From a checkpoint of a small transformer trained on Wikipedia: RMSNorm before each block, 6827 steps.
MLP neurons of a small language model. Each row is named by its layer, matrix (gate and up: input weights; down: output weights) and neuron, and shows model dimensions 32-127. Each number is 128 + 24 x the weight over its row's rms, rounded and kept within 0 to 255. Numbers have three digits each. A neuron's up and down rows have the sign that makes its largest values positive.
After each neuron's rows, "fires on" lists the tokens most often at its 100 highest values on Wikipedia text that the model never trained on.

L7.gate406:150154133129158128090120118112131116133126140115129083101160097136151118152117141155164123127133119084126113190152121121115121131133183114122151100144116133136148106101083137139115130102164162086118148148119112152131141118105131153116136140155108133093137154109109118145132161098080155084
L7.up406:153104153122134111133114135155141129154071142108109112152093126137151123143139115126097130103099115100133105112150124113082133098108147116108175112077122089127149160153117100155145144129177075109101105149135129130166116166144117159101115121114144095107065114103135119148131167119206139144
L7.down406:114092131097117105126125135137099119142145126160153132141129136139138120148147095120168156147141110144115098133156124079170165188076123137122122149119142122134157158117168111140133132127166144165188099147160157098146098167127108109155090155133131134124122123123153109124141116181093153123
fires on: " ", ":", " in"

L7.gate339:109115140140134161167096109124101137120109103166109115167156105124108121129150110125140127105143127177115161150129107166151109134135145126147113080124162113156152128140131109171157126177132108105144113147126167102159170135103102141125074144132104132109106124156145154103133140122138134092
L7.up339:085128081123142140102125126160098104121105096174158145116088122122122132113151152152142114106089092101104121135140148134142121111112141140139159119156186116137122155124116105104077109132127142116104114101115133101105147173103132149147110153077151135101137102141125113128160167089129118122
L7.down339:123149145122105137088141156086107119126093151179145136137108113110160088154161130155165161126133127120143114142110114139151140157147110155179121156124149169127143124103119127090071118147131143163128151142118124125137110126140094102133128130094120175158129147130096156098081136119123101107
fires on: "9", " and", "6", "8", "ic"

L5.gate161:128142156124144137100110092107108121098105104148112135126110099167088142132128121140175131118124118127099118157098172109110102132116112131148134147097082115135150125121147128128099096115101112115136106118107155125138130118114074158109140124136167147127110128138163101161091173112103126141
L5.up161:120138093138153145112124118168124100120182136118132138159117099134120060140118096142161125127129111116149145119147129105112115119104123136119111116091147146168110130138112142119150144148095133145101132117163158088125107152117127124127111107154136150104133107143115178168118172120133129154
L5.down161:137128122164130164129178134173136149121130107178100075160158150144128103113127135164100120093130147139085131106138130112102124124146167110144124122136152129104151112151141142094109149117093131157152133157104149126091138156144128105135121136159118157109114123138159138124111155148113162132
fires on: ":", ",", "-", ");", ")"

L3.gate529:088119156114186153092125116123124134109135139092138135110158147153151171092102126118146119136153099111127161128116117148155131120110116090145109128107087156131123120103077051096118125119144110107144176142127128148113160097116101141106133164104144111123125134120102138102137146164121104137
L3.up529:084102105125113127134139117105092124148130134116094158156160126141123147094114131121154135135139106179143125146143128118098119136100114145115088113132111112102143140136128119137158139122119110122085172097153119092159143127107129132099105086117134167126152118146125152107126127095080087100
L3.down529:063109139146117143132126114129117125150127125160128127128124110136161143159136108144116127129125067100126102107099099087115133111148098155134123122125128160107104120125106137098134115132206150144128095160142169153138106157133095119121108149103132104096097120112139117129143149115136079152
fires on: ".", "ed", "ing", "re", "le", "pur"

L5.gate818:132142133133126106146113105121158103086130161146150103126126168164054122112128144095170123151144148119120115144130108079121135113076141127123196137113076144175089124114165113128114135139126141175153123133111130128139140127142093114116126151113087162116158126114121138107121160111105131102
L5.up818:105140108151099126104094131143129129141127124132148095144180158122123126140133127114111127132152111183104159126118099109152148146101132139146174131111123149120122116135148147121081146123117095138131131118117109093111102090103089104117137090101172169126108148136113153173132130182118110136
L5.down818:121109161113175132115161095137130127172096131133092161152118107138127150150110128156159115141111149129106163140119147158135086123125157126148105133146129095154108142075138117142164137132133133131101162145115152105170154144116131153137103149135138108118104147125127097161124098086129154129
fires on: "s", "5", "ing", "4", "2", "3"

L8.gate212:108132126136139160130114100061110102138136123155155139117117159108125128093106141133115129071126136119141105132093154113107120104096145159124133169116169079130160126120121112100098123127121091110149154084130145123118127106151088145071103156138128130111133124111163110159133140127135118096
L8.up212:130163105108095189173112091140109123116131118206118113095118085160134132092119136152153129087156177126079158141107173135146133127152142121138177150139123148131133112115176120132173085106170107110123117093088134141169102100143126132150119157119097148146141150158088123117167101127115156076
L8.down212:149127153121121131143132108116143084099156120112140120119145124112136136166089153109115133188161090117151138099163144127096125133105135131107102172125147113122137090126087122134138151162197157131119103185102119150079128113102153108126123150109134139128120161139136121120127087144101160119
fires on: "0", "8", "-", "3", "9"

L2.gate573:098143135122154141153144138127145216095112093114125120145138124135127165101171101122146150147128126126143133144138122120137131126107135139148142140142129143092114175104157115164110124121169137132073130160145141137163128133142139128127143147101141066139181125116086107127140122141120138101
L2.up573:085148119126149138113145151139118140103111167106133142127153120110147098106120114139109117105106104148105142163191150131122120160123132063135094151138103141132145113109210119122094123079118098128092150127124125112139133160163113146109140165120134052156173085157102101121112113132107082145
L2.down573:152139089148130135118105095144089114094125167145128134155131123148133131201152109132156145116113117120091089091089102149118173126126163112110120101123132146112138130131087103128132150134169143134106134130153108106118118129120108107130149091124139161120164136137154184125119168119140162106
fires on: " to", "ation", "ing", "s", "w", "e"

L5.gate700:125066139102165122145105109173145155124100093125121127133087076163098121190094126121142087190139160133105136104154105127162112126138124090104118156139121159142127194114134129126121149106145127173150125128124100139115122122130106145104133142100083116107121126154157102144108111142145107152
L5.up700:070101126097130098093059162121140108107124134103120130108123143129063146198120155130132125155116199116149138129100124135118126174143128152132072167149131147121118175130110143121096152072106106170155132147088113145152108148100102161110120139140136086132153101116061128171113110149144129129
L5.down700:096109144138124134105131123107072160113139135100128174110143095144115199148166121096108148130101099122126110096114144143128143140124147113134120163103101111138126137114159136136121098127134137183101108161100163140108165159121102094129095121105138140160088102148111080123135135117145129109
fires on: ".", "y", "e", "s", "dy"

L7.gate336:151087113117106149136088093077129116123104115132203122152154108141141126136112161153138162125139131142150136172129131140117155126121161137095099170131097176164114151110076134096176084105113145100109131161157116126150117115105100168112126069138149107123096116155148149136148160153147136125
L7.up336:131133131129112175128082157114100106177115147094148143130161123138108091102146151134124172123130139106110134182141137185084105102134118126154090161147124167117150150121092125081171115115098160146136118142147129135160119097081094141108103131119142169129119145119167160129134171104133149151
L7.down336:081133121152109151123138161115100133166102135151116122113087118131122143093115151129126142152104114140138114118123161131123185127121103133091141178163115123114134124158110124166133105125136125114124097167108127104163093141128086067122144130162134142157084083156136106093146111101103110167
fires on: " B", "-", "0", " —", " head"

L8.gate767:157122135121137104121127127133114119150116141139097125138130186144113129140108158184144141119140078134127067171125127130118120116105163086113154147077121100150087146088122138117117165150117100100108095121132130128120107160111144158101108111169077106114114128126100131123125146164126129123
L8.up767:159151130143128159148145099152112147116132124128090104120098122176155134070151103139190143152159123125152183102140099097150138122094142137114137122122111129169159106105149145127087117106118088146118149112082109129144120098130189130128114099120160113129096118138119087137131143143164088103
L8.down767:061102143145136114126100138144114132116134187144124059164145127143106115116106151148078141098095118167103130106105136160143119100123121123145136134100150074165062130138130116119124114141148114132105127121129138115113175146135113094128164119134113116105110095133142112092139115135088099093
fires on: " of", " who", " after", "2", "season", " by"

L5.gate283:121178155116155148156110076133126135115107108157120120131122128182133120143134112100100107130149110111150133143194124114111102099144134095129098158146147102154150121168094103133137133104178112104065101119134171124117114124171126129116109126121115111104137129123131143132084135138136139105
L5.up283:124148179146144194130112113111082122145157097136130127128133057119130142123108124134121123115146119111101134130172160127131157142145149091158083132147141110145117113184163097108116105127142147093112133121126126138113114130130169125097115150113160159101104133123121126127137119174136144063
L5.down283:131087081146084172101137105139119124132143129110127132130111160095157090139176131108148138125176147086122103147074105202144154147115097138160168108116101130160165129138130170124136134123132109117131099115100124121119127098129108092191115118134156121145111135114101093118159121103088166102
fires on: "5", "3", "8", "6", "0"

L2.gate797:113112125092106180129109110122131110129168098168093123128118076138103129168157125079164134157136130146121151123141123105141130102156142119085163170085148154113096176123124131124116111119157119136119172163121117144149157128180103175114124121137124115126151111099113134155145112147131098102
L2.up797:079109132081123170132152147142122151162122104126126105121103106152126141171139124099154109140139135141126106117131109134104124078132154157098162176084132168113108149140133126141105109127102124126105174184131087109152141118186091130124121150149109098143143118083148152142134085131105125112
L2.down797:124089144165124135097132083137082120133159108121097157114153137132062117157109142121113122152138132143116167177147109138156150111156104119138127137117184128156111183122133158117151070104137099142110156119106138159124157152159079162105106186122140112118164108135119155156129106132171143087
fires on: "e", "h", "count", "k", "s", "th"

L3.gate470:196126127169146094124159136118127094094148163145113120155107132115124108131114115128145128102125105108100137141161124175115066103182124194130100117090116138135124162153118114121130126155112123122135151140104124128160129098138079139129114119123133165134114125115163114093113125097133137155
L3.up470:132119127158134165125078117165115114136145103171066120132145106141125153131125109118114119089146103155138111161125167110124149114139140125128132110119198149117120193119094136110138108112070114143169124119150090164148111111123130139130130126118140133127170118103106133133088172117139121114
L3.down470:131158095131145136134124133153119140145106153154114129127142118130123131120116141132105144118103162179096121101099144113152128120074085111141146125127169131111120138112144136084147143081117138139155134147088109092145140118124090149132125129138088171115134111147122113145130137128163103116
fires on: ")", "\",", "\")", ");", "\"", ")."

L7.gate112:104109111108178140115087116137189162090150133137147122147151122145091133131104104086147139134150115134110098150108138159101084092138138149126129152080158132078120135135100109131105120121110116111124129153115171138151110128102078107131128111117162149109125122157122139095142138155114143089
L7.up112:101152159141170123096106112116180114097118134128139153091174137123133133087175132120099156101113111179103155115115146132105136087126133111121063105149092089059106163125140121117106122182101106160120117119167102102139130107134141136155118127136106100132147120155156155138100142133126121141
L7.down112:097140093178119126132130132135119116113135163124154151148111126141117122128122089110107119132075141107100151137118114100168130153182081129141146070097115161172155139137105119105128090125176084141120149087122121129093134135156161103147145124136125106128155158114138117174148108152111089181
fires on: "er", "ed", "P", "]", "red", "re"

L3.gate472:134125174122176130089147137152118113158144115131165143121143149098126153088122163130142121112183094148100100112143085125110158121119142111116097103136128139140142129149102091157104149147136159117088137136125141124126146104095112118122168117137112128136181123117102198159080131162133154122
L3.up472:103104113073129149083125125108154103119131122132116168178158103110111153084153133166100146107180136137148124148147101092095177102113096116113081123159117088130091115158139121142143132155146156127141127113118111134094130109122099107133115139104113117161153166132120144154112128138083090110
L3.down472:143116141150174100117169126115144150126149115158119145133133070130130134116144133149123069100137123098120114107101109128133116115147130117135136131130129136098149131135139146155148141110114135121095068132160113108134114109132074161137135099154112133082150102146162201100154111131123123154
fires on: "es", "ing", "er", "ed"

L7.gate185:156079108141149103122117096095146094189163148084098120130149113123176128118140114116081085134098095150147144117131116115128115133144115132149167113128092132114158137149138160099115117131098114104167192162169103089144103153094099131119139147116125131129163141114141104115121117110143115138
L7.up185:103095140137127144113132109141143131151116131137154110165133153113112093128100153123108126099118154136122180130110144150110177142132098109140157138124126129149102165120143099146132122139114156143103082074104148153150085123126121145147100119116150100113094138081175139122111149116139140108
L7.down185:167114093152131129120142139140158114115097137127127135112119165111115136116118145137132123144119149184076126117126150163102097136153120135142128163080138093122119105173119138101165091145103130171144162101122121131121164106143167119134104162112097095122137133079125122101148156105082103146
fires on: " |", "8", "2", "9", "5", "7"

L7.gate401:128130143171146115077121104111107115100099124147114131144071146139169108125155125122128128170116114083116132085115142179134098108079153117133145141124125107110162139099071106123151123133099095126154135137129110094127125086141149157112115148098124169114114136117142170145123133147114162141
L7.up401:139190101162146152094113094176145138100152163134091106125174165161147114141115112125117157095086116106099124118152106132128130138108131103164111134180127104141187115087120123115133089105162114120072128125109128114128123106110097154132136123101108132115159124135161109185135173120128134151
L7.down401:099123121072093129081155132173150157111097132114164132119144122127106152124157134127112154138158125090096134132119149097115091110114116057131174156153152120100186155115137148137123140113147160108084138095151109152103081147118120108101149126127165113114095093104122100142129178098142085125
fires on: " ", ".", "0", "5", "1"

L3.gate607:142131130170146131160128139117088124130093111137152126128158090081119137122140111161155168090161105168163111125109157127131123133103191163119098185129124160136146170136099152144121160135138114136132122136127135100115119088148129141087167145050108112143143140160117101109108119111112106135
L3.up607:169161114123185137142140146139121129155154101078114127095158130130095129122132115106133120109096125094126145132121138142148118105076159144116118171139078161140098120122165098153079159159143108147104151127129093120162057141123096129116146176135123106122122148125116144128109125147115109163
L3.down607:149163088096172092148140145132171134101096118115157140104134140153164127153171121118180087147129126084113120118147103127115163137091127106133121106152118110169089082114118138090152114131117082123146080119168166167093091109125115089134131110120152105120133147123129117122077085125155129112
fires on: " du", "re", "de", "ro", "fi", "se"

L3.gate695:131073138158125156083132110159144148126070103142118139112119145095149101112090123131136117161119130118135136161107149105127104125111087116142130150136098093120146079114113092134135128135107117113150110110188130150124143123092148121157111136166142132154124125115115129106114130108145096091
L3.up695:081100093121111103140112134117082118131117109127137189106120141131076122126133169135162137133107126114104071101095149124131116080136134131089146138157106104125142116103157156127100156129136152125132140142130128130129104080100180143148082152117110123113092142172144109150115148135091116106
L3.down695:130143134157123114115131115171116151128144132143087133137092138075142133065174091100139129090134122157146112111109078158140164136163086179148091100107126131139111120165131118139108124130124110089109128115095104134147178156121151142131132177148141154152147075139138111119142116111175126148
fires on: "ed", "N", "---|---|---|---|", "|---|", " a", "|---|---|"

L7.gate626:126089093149144148102124152170131169116145085115102105125135114167131155137132094111176133158113143107122133141109124117144152119150173131115138131132153143130097104100113078131150138112128092163139111112156096114131101107071070119137135174107162113144136136110117125158109114123183119145
L7.up626:118154143132074139114115148130113163129130159104114145120121082119109148104119092121142080123088100081096153102132099076132152134145197093112117157117072150110140125120140097147117118145182135122133134122140159112147156137164119162106123112133205115099145115136161152135098163142129099128
L7.down626:093167115097113070099133106131121092129172132157093131143139155148122162146112150139131156084109150127153103122094100123147114155156120083127183126136121138195148068108121122153122135109100140170101110160123115123142151140149085145115117121135104175098123083141150088121119134157151157134
fires on: " to", "s", "dy", "es", "ed"

L3.gate133:158141145151141075132145080141109149139116148123153137113117143135136123155138152151158139133091098147117114175174120137130140141138156147121139121099111119120118132148135088114131181108156162112160118129130109133138195107067117105127111132116131122093117093135119120130134162164133116078
L3.up133:126142163133151104130115116160148143146141132112093122105074120187146127108141128125126101132128117132128136120129133134128085137127155126100121148100181119154122120148171122125110175108177145110151112152076168142154188124075159113117092148112157116149128109136118155126129143205092117104
L3.down133:145102130172169133129164148142120149133139108129088126153158128149155144108134102125120103156163112142103129167118102112091120101132113120107141147105170161164132104152141097113112126150169109124165127135142138132159131114172167115114098159181129171155124096148137143110132116125116119089
fires on: "ing", " of", " until", " before", " after", " to"

L3.gate514:170104136145137147106138148097094085129170148168111128096163093076124106134082156134138122158139122127165113155141126131128116149130114118128162109134109105106146099117107088145130114167109082143174150120161085122103166162121142156149161097139106111146138166145098162106094148149110113077
L3.up514:127158123081153141141092130119092109105146128152105123161122111127112111149139143139072116116125079100112107134096197108118122162102103135135149137076119133146122118118115105140143127135088136122152097090121103127106124088086118133124098115144126111157108135152132139125115157131122148137
L3.down514:153122145118142174119145155160155113135181169170135167129132121133142141128143126118127142160126118094180125147132112097114135151117086136123108099120132103161173099143142123146141157118117126147106067113116136140095160127119123161118110125139132142126140130130122167111121112155132141097
fires on: ":", " (", "N"

L2.gate241:120129135090116152134125144103093171135135160130118079128090148145152135133172130112101106112125127146133110087151131134127088168125110102174127098137120106135153095083127116111105130117103178147082134147084088131145140161148102143124155149150118104138143113105152088110158111132170095104
L2.up241:125164121073123109144141131147153186111113180117129099113111144093131093139127120134087139106133108088146117137166161133070130133107161116121160131139134085139129083119122116148079149089145150132122162132110087122165130165128121135091100131125112111123140144148128074106154111178154109086
L2.down241:113145144132121094116120092124095123118112074165120147179105144102149154134110116133144122168119139103094123125086099176166107127102181101162155168107161141079160155123103121132112102120145144115131130120072147107139128144134090077122119088085138158115099140128144150130107102131141151154
fires on: "ing", " to", " that", " also", "t", " with"

L8.gate151:152131105157131090118189091149110092148141135111125105135146100127112148093090107145129139133154125145161097113122129174104133139085153166073081122127118090145146115131130116156110136126132142111105122107064142151174118131147113139111154112114085174114126153104134123120089109143109166160
L8.up151:180103105148142161065152153156094103130124078117144133122158094173135152112166114126136124122149145131132120119149160111085121177151141108128103110123140101099130126175129094151119115114115138104116078107132115108170162095126115145096118077140136114106127147122139113136143128140105140142
L8.down151:142135117121134150119110101173104124132152097173120113102102107112147086138224145122176104120153131118132142148126150092131133089106119114154154145138120129114205119149206156133128088118134131110127128108158179184094146099105134113134140118115144128167121141120124148141150131124120109124
fires on: " ", " and"

L3.gate182:141127170083156120151115137099126104146128138122161146158123098172174117113095136085110119140155150123107163089134118144092114117112145138150113098135136112153110145142127100091154083104145140141153149123107114143150092066073117154115149133123150126129057135153189112124141097170144099156
L3.up182:160142144092163138158153153104120106103113126109098074187173119134137105128110106118128155114136058113171113121101096121122126110140143115154128137111144167143137112152122167139145124159123159089137158113130126083132112090177146116120121132093118093142134106131127155147127112127151113098
L3.down182:118123183062177162127121127143131098145119132122157108137136114156142119138096179100128155118126119141098159112074107132104139104099094101134100093107144125142125132150140141106171079100145115145152151079086142148103093119114126131117098132150122114125085137124177116133069107139134133158
fires on: " as", "en", " En"

L7.gate483:100133160148150145125109156120110151125096112110134123117117116143136130146133103145134171168138116148092128096114169128158119114125152155148111128067137103161074182122103102124153155115141147145112148102132083122159113126170103104128121138149112125101153094115104121157125125163109115089
L7.up483:119101115077140107134107099136138160095120150100156138143107148123149106174168146109126123135188123113143153126107116115120111144134136091135117132153128158111101151082105149122122171147163153149168148135144121156132163115146106169077124119080102100150106116121161142108113123138143100112
L7.down483:138124139154105123085125095091137112137175132125093144117134169124082173149189116147101165137115133117118110098166126180169157167166105140148126120127103121102128145149156113091149136149133137155103142143110139114152133119148117121139116154109138150144126143123048135186129098150159129124
fires on: ".", "s", "f"

L7.gate594:129130095138144126189139134115079153117099104130165118124154127127125156112133103130173130105142128082126131144102126127115146105179113127137140115145127160138124143151116127166106105106121158122125120126146103100165100131109107113139176086128154138119163178096142063157104121177136108107
L7.up594:106156122121130138135122199114108108131142124117150111118163132137131125174132139147121161101118117122134143147130118152107082092132108143129129116128121163046097116123126123124114142141089118153140135143110150093126099143144094091114137137133163143103113108095132158099101154124106118101
L7.down594:092106131125156134106125104125086101134120109131114090188143138152148122078148149137152122097193187136109152127119102151128122133137177142137126148127126118165185130151146115109132147148128122091092099129107128103147123103134157153132167103101153108118136111144137110115141136089144140155
fires on: ":", " —", ".", "-", " on"

L3.gate252:151094184135141061126140107144163133149140133119089129105138152126089103145085116134135108160148146094124106112163071119118102102121139118133132148122120166119138143148149126131157105181121135146135132113138137125123116096123146132097079173135120112114122114132127117120150132200185141134
L3.up252:117146139130122101154093077089165171131133164112084134123101154154113094117142144138179146121103130087149118126200152103102106140141135139136135123103151133126062110120126128128140153078127107079125106186137135108165112104086137137101125114162124133114144125108107131128109099173105165124
L3.down252:131117121130157115122172166139095133128142145163137146170128085090146149127166157148123110129148132115140125159122125154145076116123115112113110097131137101160115120115143154148114117141140117105151149110119124154088115113161163107147136148122105148156116056126115115119081129139097120092
fires on: "s", ".", "lin", ":"

L3.gate29:113174107157164152127109090159084080132155108129167143090137120126138138132076137159115146168121127185124147133126090108128131141112182128112133129133156149106131149139146102155152105139135119123129123142134136097108137104125077112146133129088135122163131124103122136133133153128100117076
L3.up29:162132124174160152126144116121112083165133121151177134141085159110141161136106142143168141130063145107095147111107142175152097091113139154175148113137087146137110106137127134114121153132156165135104163091110142138117135134112119143113126142103128150123117091141160132110120146122132118141
L3.down29:142153109108161143102106137132109167110135145127142152112183143148086146111079157129118171184127138192170129158128134122130179164119123123123153121159128096141128111151164131130089121129137116132141121150135170136133129128127117176110132139150159166112130121151123152143120139144123124130
fires on: ",", "8", "7", "6", "9"

L2.gate736:137127149127129135104131144130119109127123108147126123162173133080100098114090132167106128148127097092101116143145137115079158144121167098134144111132127140080152135143098115149124103132120151126127105157115105123134146129134136156134110115146105129104109172189109174111144177077102117137
L2.up736:113113132099158119125145127114123114133147109129164070154118148137150132113134128131120144136116106145123137140086138087123159142116194181123156129134095091106148126176102128134150074123145173128147125166123103128114140131145129145118115105110122098126144117176136145133145160098115094117
L2.down736:142112155153169087128139125155131107121122106131123101116121109127129130047107044129148137141152111134108116144114125118129129145137141133131140147092081099095113092149111137106139117084126112145162119099107135131121113138127139109124124148159192134132159114132139116132155149113103103131
fires on: "on", "in", ":", "an", "gg", " Uni"

L7.gate23:127105113142113196127086090125098079157106129127127113090133125115112139140083109141122143102127094139151123151176082114110132130196175142149121151168099112127122117158097107124099112103140125123126102153137130136146148128120109147113115125168143138130150171144149121160126131100105103165
L7.up23:116136114142141114135135157123133110119122110153152133100148147156131143103156139086119109123113132100169150134136144095135150134100094110127148125174156162158107145135115146132128179129117155111102134085143197148128129154172157100147104114161072133128140146106103136090111148112125144128
L7.down23:133129102104167103091160099116118096093124120172141140115143133114150137094111132097142129139121130105175122085118094131120134155113109118138122142146098122143163098129158139151138109154112132064088109125119149166140178115157131154141115107125144129136124180124127149135102176114135125137
fires on: " at", " At", " To", "At", " to", "To"

L7.gate532:127122147144107114125136096137154145125151110200147104106082108114089127101123134095110100123129139166090144148124101114102131121111148115115168162074129097135171146121136123108077145095143154127151126100120092114138121098146101135158140132145087112105107067112119100105129125173155131102
L7.up532:150136140124127132126106099169134107186187162136122107132121070131159158141114129131100143101104126123123172124127111156115123131099099132134119159164153115167135087094179099148138124159161080121151147107136122134154146146085133116120143142118145123149129134141157095142130152117138102098
L7.down532:174140143101132175156130147100138177153107120100103117116121123112126132140087127120120139142125135148165113126156137141126130112125131129140147169123126142119130110129175122146129169105099154156147119119116137140127109102119101161129142172167101124143117142099120110085109141205145137155
fires on: "0", "3", "4", "5", "2", "1"

L7.gate814:134084190125165124181120108102144092128133168175120092121098086102127132076135117151159150145138142092163090093125138109146101126128151134106132131119144100120121120121130067120081105130188131116119102148095132136109161133145168156089143113146153126125129112143133116107124141153147142127
L7.up814:095127136125122152072114125155138125153097105093160129151138111132126126082108111158119076147134141124148124162133115132144147117111138116153139110099142157149126116147143113195141130134065089154168094137115090075100097118143138094070110083116144188149129139138129132091128140137143159139
L7.down814:159099116147124165134115150114159125117121165164135149104138090127098113140129142120092152163080162101157148145124128150173165109133132094146089115121152144141114134171116121174168126124112105116144109149139119130115166120145125106118105085108209139121137091140137160154110139127163162133
fires on: ":", " April", " top", "5", " left", " Top"

L8.gate30:179124135142162110103044131133094074132146145101131147131141133163132102120141139129161129114109137137138120125148088162147080115104154146131129158137119124111177114109106092114124126091126127115132120124099121115156130103121120167108142122123084158138086151134140113135161139084124125139
L8.up30:176125136134134104126149138099106118139122161089131119136181119151139134110139131134133156121133095102093088124114116135105107142117202086100171140104063137144166109146143141131134112116081122123119134163081093139124151084090085108084142126112108094139141130118104135144119141122136136125
L8.down30:143126091143148146101130176116140149144162101137124138117129138105117105134217137138173111138148100082109118130099156123128146136127084123133136147133147084156230135118131116162147170139110134146123080123124113133126136126133118112118115149095152140130137148138146135109128114146089134119
fires on: " "

L2.gate358:146076151123143147128152111090126100125093138123121086082140161173147097136130100143138121142095096144109152146113147143124095113129116154064107103102135107128110139157169140164139127161110139112107162160107124156152139097144146152177148117150162144104147107119124144134139068141115114130
L2.up358:166100141087138149114096132091141171099127123143149130119142161181137120169159119183170124151099140111122169157151143137120134155104100148108146085165106136136132092144118127128109111111084127078157163161086122099140124131115156164154118098154135154099124132135127099100117127142148120137
L2.down358:110126127142101136129099159163123122164091114124109159140157107103105136145105150158133093090132154133115146109168147091148128160098115169144137144144101148087076087151082144116154146099195136125146126100134109082094125128088087121162104138078147118132134137134121115101110149147162127103
fires on: " of", "s", "S", "on", " its", "de"

L8.gate694:103119165143111108090148097127145135142123132140143139149092124083124119100146102106122131100134144145141104139109131132149118117087157131142158129115148127155109135103109152138138044112130165056127181145124142097128142171129073110114134152091088137113117122122125092134131135134125131103
L8.up694:116117137153133162156107116111077123109081147105124133139134159151114148104140147116129120099137118121089130111107115133084184123119146119113150098118147114130142107066146092144166141131142154132158125124140141108111085147099116107113102111115096098171132140047166092143099134175117125150
L8.down694:123126074140150115119130146093129077110111131140155131092107134100143147122113079177142165121074129139143169189108118150137102136161077113078157127141093137095144124150155077121111166128134116148127111141120128082148148149155105133129098148144110159109148138132138166151102129108134123173
fires on: "4", "3", "2", "0", "5", " the"

L8.gate32:147101159125135190112083114126155104144127166120123103104142122146141102107099154117128146091160094136132079118152138134120115127107108087166150135156088134162138086140137115135106170118118151116108089077136124140109118069084127133141093104130132155110126124120143140124114111137121139083
L8.up32:143134145139106111111141162142108133110120125124160119109146142109105121123142079138154128124100128119126120141171077133142155147110089062149129118114097135138107157137151127122153166128118093091130133063168121147172185133131121120121125127155096157161176106157109104138126156152130152119
L8.down32:116117116185121126110154178151150195116096117109104091134129154134124109155155140121145133098129140108132121128155160070145167148146122101095101141123109110111076100132112089169120120114073158129160159136114130164104181074127129098114144109131153126136130092109131123113144105074089169116
fires on: " to", " at", " At", " in"

L5.gate95:126124151142100141120120137117157145154165101120108139116140139144140146155144107142132092124141124134109176106114127113182141097086164125128130184104162087154120168096144172161142166130137158111139134147098144170173100127150123143110117107087144132106140120151126152119085124167159124133
L5.up95:134167108148101162131112165170127126153106127084148119122192128099120117156129152142152122127153078123137120163143141131137129116125143110160118151141165159103130130137180140105133156091106117106095143080137114119129114106156174126139124129109131105100149128121135072121125148160148122127
L5.down95:123118162141144135133154173118137110104102122192085109121139094129142104160142142131149134144134146110121131159115108106159120110159142170081139104120160163091090093136157110138138103119126147114154096112146167109172139166097089144137124161144107121160145152117149152122159134128124163096
fires on: "s", "e"

L5.gate103:138142154142107123088161174140132120101120128135156102128095175146136143149110171116086146154151152129136121127110093123150086148144159107116120128162100145095118112113136121089065150139143118171131116144132137140140128164120104125114128104118076135144112133116091154169139117130100143117
L5.up103:111107135144117123165126150157105081150129123150161120160132119071131128119124118136098146133161160154131136131140093150134163111126122122101144104129133099100103140083155115137094123117094104135182148117135140141126124137125131139126114117117150138116195168114095100150177133113164151107
L5.down103:102084160126150136126108136093139116153126120125109148108141146136116145167170136143208100131072090104114103092151096101106088155170157106167155141113141144168121119158122096117087098143135131088115117094113117113110151117146166133127130097114164117169082088142104145152082118119135135152
fires on: " with", " by", "s", "5", "h"

L7.gate201:200118126121132129117126149127140126121093128088132163111121144130151120082135188117116141152151071106103086107136139121096102134145150105148115111130126067110114120141175146146135180138191098106126156139131135145144124159164158138111133112125102106083149113155156118142136118133138111081
L7.up201:147127147130119133120129138123151156161129113151146146114111136144143125159141182136136135102094122098134141124135114113121119125131116154108102126142096117144162118129162132170137141137101187109159110117134144118143216162118121125156099105158131123099122097147087113142186112155142109110
L7.down201:128125077141137131126115138140142096180142140125149164148075152095122136125099117153128157136095149075109106092125093109148155121139135124164155075127148102113062103078146139149093144123125132163107156127103136112138162159111130117139142113169124124142174123162127142127179143158136177116
fires on: "-", "s", " of", " m", "N", " ISBN"